{
  "d_model": 256,
  "norm_eps": 1e-05,
  "rope_fraction": 0.25,
  "parallel_block": false,
  "optimizer": "adam_variant",
  "beta2": 0.99,
  "grad_clip": 2.0
}
MLP neurons of a small language model. Each row is named by its layer, matrix (down: output weights) and neuron, and shows model dimensions 128-255. Each number is 500 + 40 x the weight over its row's rms, rounded and kept within 0 to 999. Numbers have three digits each. A neuron's up and down rows have the sign that makes its largest values positive.
A block is one neuron, or neurons of one layer that tend to fire together. After each block is what it responds to, as a language model described it from the Wikipedia text at the highest values.

L2.down6:494510533512515495498455511559452521526488480435487495449487524534449465499445488547532485477521498485467514466466516494482429481446525416511409518417471486556422463622424467452451532534469490396474511482491567507473492578461485474426518473535511504447509501507529513526533458602510512463513474499459479552441505508537447505540606470468532556512465505503563473475592548514576506527412
L2.down116:549486426460524464515478516511496462471509532467483498494551527474546489514530525534507443463510549512571491471483484512456537522461529544559522540499487455502523505585454500444536487466509479463534554512468524471516504506471381478511479550517497504494403412425496516600490515509554511455508472537525515553416537505566482476511701496469489514512402521484489543483554459504520529460526
L2.down177:517500539496519506475483550497466517537436468449537481504502495451542425472494511524537511495583511535517507444464530466479442473538421443474471533533515493573517503490450519418476501387525498431414515477576528472463508535483554472502540526455523592467527474465537553439476548589505464488571518525480493451461477470444514468452496516471549476522538529433500518559464503535554537466479
L2.down317:466511510518495552488452538602459476434503474544572503512468516443540551484489594506464528558501559487581443513518504491484465492443496466460448476494482451482540497556491418417516479435512446501539432507475522523539470407535509517469491411474488487479447509427489493497469552486596522562479473520594461507478475502498502477559550461462514549470517530486562474496515509483518543549472
L2.down424:529496585426490515488538506507522524478512468479500481455486497557496514591463546490468456394480434466542497490500485582476406506543482435511496490581528418501454413511487523520514498529504436421450527509514534533554470500498493488523528578531497473455448457473551458567441544478483524459555494507481497502477475504514414523493539515544557536475481545503462489505471450506474457456503
L2.down450:524494500569546487487493456455439502480591519451403476467553558489471549469523548520465465520480532566462515468526542484547490570423537577464546425461570428489531463499497507502456495522475506491522518468536541481478467512525555501490466425551483514542504564541480498441530440511500445482516556498481481442482514501444535496452590526470480468453464503472536507543544463545485518580598
L2.down652:524406519564529596553501485514504511530496473475461472526504463424466459529461512446493486535474526526526513516490502545524418472459479457531473513504545502445484473558479459503529469488499455491528478525453568566518515476461502570494497488570506518490517463526511536498581477534545545451515460474415487467492538495518442474501577500473561500500459477418526575453504502464535511582484
L2.down653:519489527517491520554469539573475414465570528483479425485476511460568450543504526420456493537509454470550518505548468544545489521487518501499489516445542523566536556477494516590553452534534467430509486456520539488486478461530507547474475530511438495470512387493464482463576489492523441504451483559482501524463568561449422540497572488542535484611494492433440569543479527408520486528500
Mid-word subword fragments

L4.down110:496498475448540542480498556484475498549519499508536533491464529511507493431510492493547436512506498484513519575452515548467473502563472489495586538470489490512535532445550517567542468497581502491461520497490539495517471488506483398550507580504569432480514518454586481612548529459505461470461439489411549522514479445525484504466454507463524549419462540520516476468526430488498505536512
L4.down166:491446511537507494579432458462423516389480436530556506530478474536437516511501484428537460477498451427539515488540479486498408452486514527458466538483574498501506538473482539498534544500525522518515492486473467429541501502480518446501521568573576530490556521517422472482454499464527468435581478490507494541528459471510525465403481551521491519498538504455449511486518481511477567465483
L4.down168:514484469535409517513416518531443519487449582469559451478497516460497515526436553462462505514503500410550534555373472547528590493498521502487497472471588464466520522478473435553496550454550506442534471498498567460524532489591528477477535467512518502517461522535536495514520493571534512546536502449433491464564479528521459506519638504554504581523523515518481587469518506509545586491530
L4.down251:503508493511523554479525504503510464516508485459536473546478510462491531477464500503449496528499481545483515429603494513536535500538507505503499542498502494435487529449455545497472513501457550503488544489458409484494442437480447517558524453531460557478498498445456489526514479521497503511454463533422548529505561543472523513462516463535551457470460589553450482544540562542513510499526
L4.down307:488411517470461481444485401474516449540509413548479522592465498553525425464520517522442482542494506490439544471470471526438506506493475452507507423431531530506444505560522491500557592556559519454489530500517527521442529513407471504493489488478550501486502504508482531511530488533500470501486492508453439492472501491425479557395479533546523419450483472531540551447471509547502490565513
L4.down320:485505452520457537526507528555500488478467468546501467466448524474454467475505498469600528484519491536421548563501541505483491499479497511530416442451467486414426503498476476498544506523523513485477528502512513565438511475465544545440555489532580513448477525519568469452508507573539497515525506464483581481524549435522531497528550474563465486458562543517531515494491474494534522530528
L4.down400:450581481501444633513493464515433420503541555513533432428447492551452475479472551483551502531515508539562487493446534585496537509476534485444448503444518487492479431492485502476527440486416498470498542524523506539510496530530457443459496545485481498533443517548462590522502464467447499485506509489494491501476463492507497512477585609499534485478446509504485505521484550508528487516557
L4.down409:519525537504576512470502460445444595476456505443500482534542456511521521486516556490463484505485462504545435440467531500473500451483511551448505519561506466516506474476498442521441488487466482449459544528565560470537570450546504567490482480482493485512574580482540505530502494356467477533499434566475369506470492490459519552532573522459549501481519576497528484454500505528501439508506
Mid-word continuation fragments

L4.down24:522493578533458502473476507510450514593483476550452485489459505530533508493442492518536492482504481513599521547549552461489505529498461479520530433476547518512443499553504523540533462526479475477520504484508513605516492487551484569566531437492443524535491498457527526496514509407519467465545453462528465467559451508506486515459607574479448505525566484523482483476470501404512450525476
L4.down138:547499497510447549497518484541534543484481494508508487519471476463464459488537474464472561519475494530532497510499366518432609497497478527435452467575449561508461588447499532517553509558519480489502494484510472514501503443473477463399468562511545485478463494489502514504494525552503490556500494475548506496516512497436474480492367493446470499497460539440466546463441508475506464538556
L4.down246:563523597561512490490519419489514517553494583501505534540463494464508539557505488494527500488538414526528463537563565516473530610515510453468486442530527445479467446490443555444539479469432559474461488564502464556493465536492459507466453479502446418512523467537436488553429515456517454510495523484541408477528471520467520538490572412508529465537482486516515526494576482432463438507499
L4.down267:473571501459492466495514488534476485535627453469585461480487549480495559484429524538487528479427497522530445516567553519532465537479522505514588532457526519498501502497467515524535542480415530507538625523487503495521542498532561521481478516483467518576519499456529460538505484430472477463461489522573484500495476487529510488516528458550504458511440491492436514488531579510461522456521
L4.down587:497529541482433523518442552512401553457472555532475486537437539547506564590451506449514564472504494515484429549468502484465490542441500504462476475582501529445467536550500484438511498558506485476464440529545510562479560543493532463475494531493507534572513503608532529563495455469505456482482556480548550537537468489547508534523419550446497496523520531513575525462595488496482490515478
L4.down636:524514472502448528485454509499467470522524499506478507497460501497494577513538493465540549466498468519516518513461465497524495499457470528512456497533501517497537518469450538507501567551525569376451495476420504525515457600521519540462518472498457535468514504511487541485451470484506521461517429463551524542480408453515473473534620488466482543483526530473498517482541469548478568517506
L4.down643:517506529471516564492489465530460582473454545436505463513464504540518526504515459371425591547561446527531482505466478559525481483473496457529465514472480461546505363494538499457474475476475560420422491451572417557471579473540503529500525508497457523417548548499500575533451455541478479448564500473536498486493520500495448481571460505503455568461487432471504521445463513490537475533495
L4.down650:460530488432451514467455435485446522563585506553489395501566473557487546536493552484530525519576523451534493534476477495533507574517502491455480478533474529494597532448501530557510502574543537512477525519426526469510475548511431451502471487543469493522511522503592448503416478501493452468505566468507519513499507487504497499536457531461498505495459498501451470530380501508520469544491
Predicative article after copula

L8.down304:494517529444546429533512459466444510564503484431526473545496499580520408539567462487487499451473549511560427460537506514427516467488425467540514550512510479475440518473512471452486454529553514477542460487479543519529526550443553497509524518495528530439514511515519488467496510410551503422522521536536479499458485428524562478517567458460533478445499528537493466408528533504521528477473
Mid-word subword fragments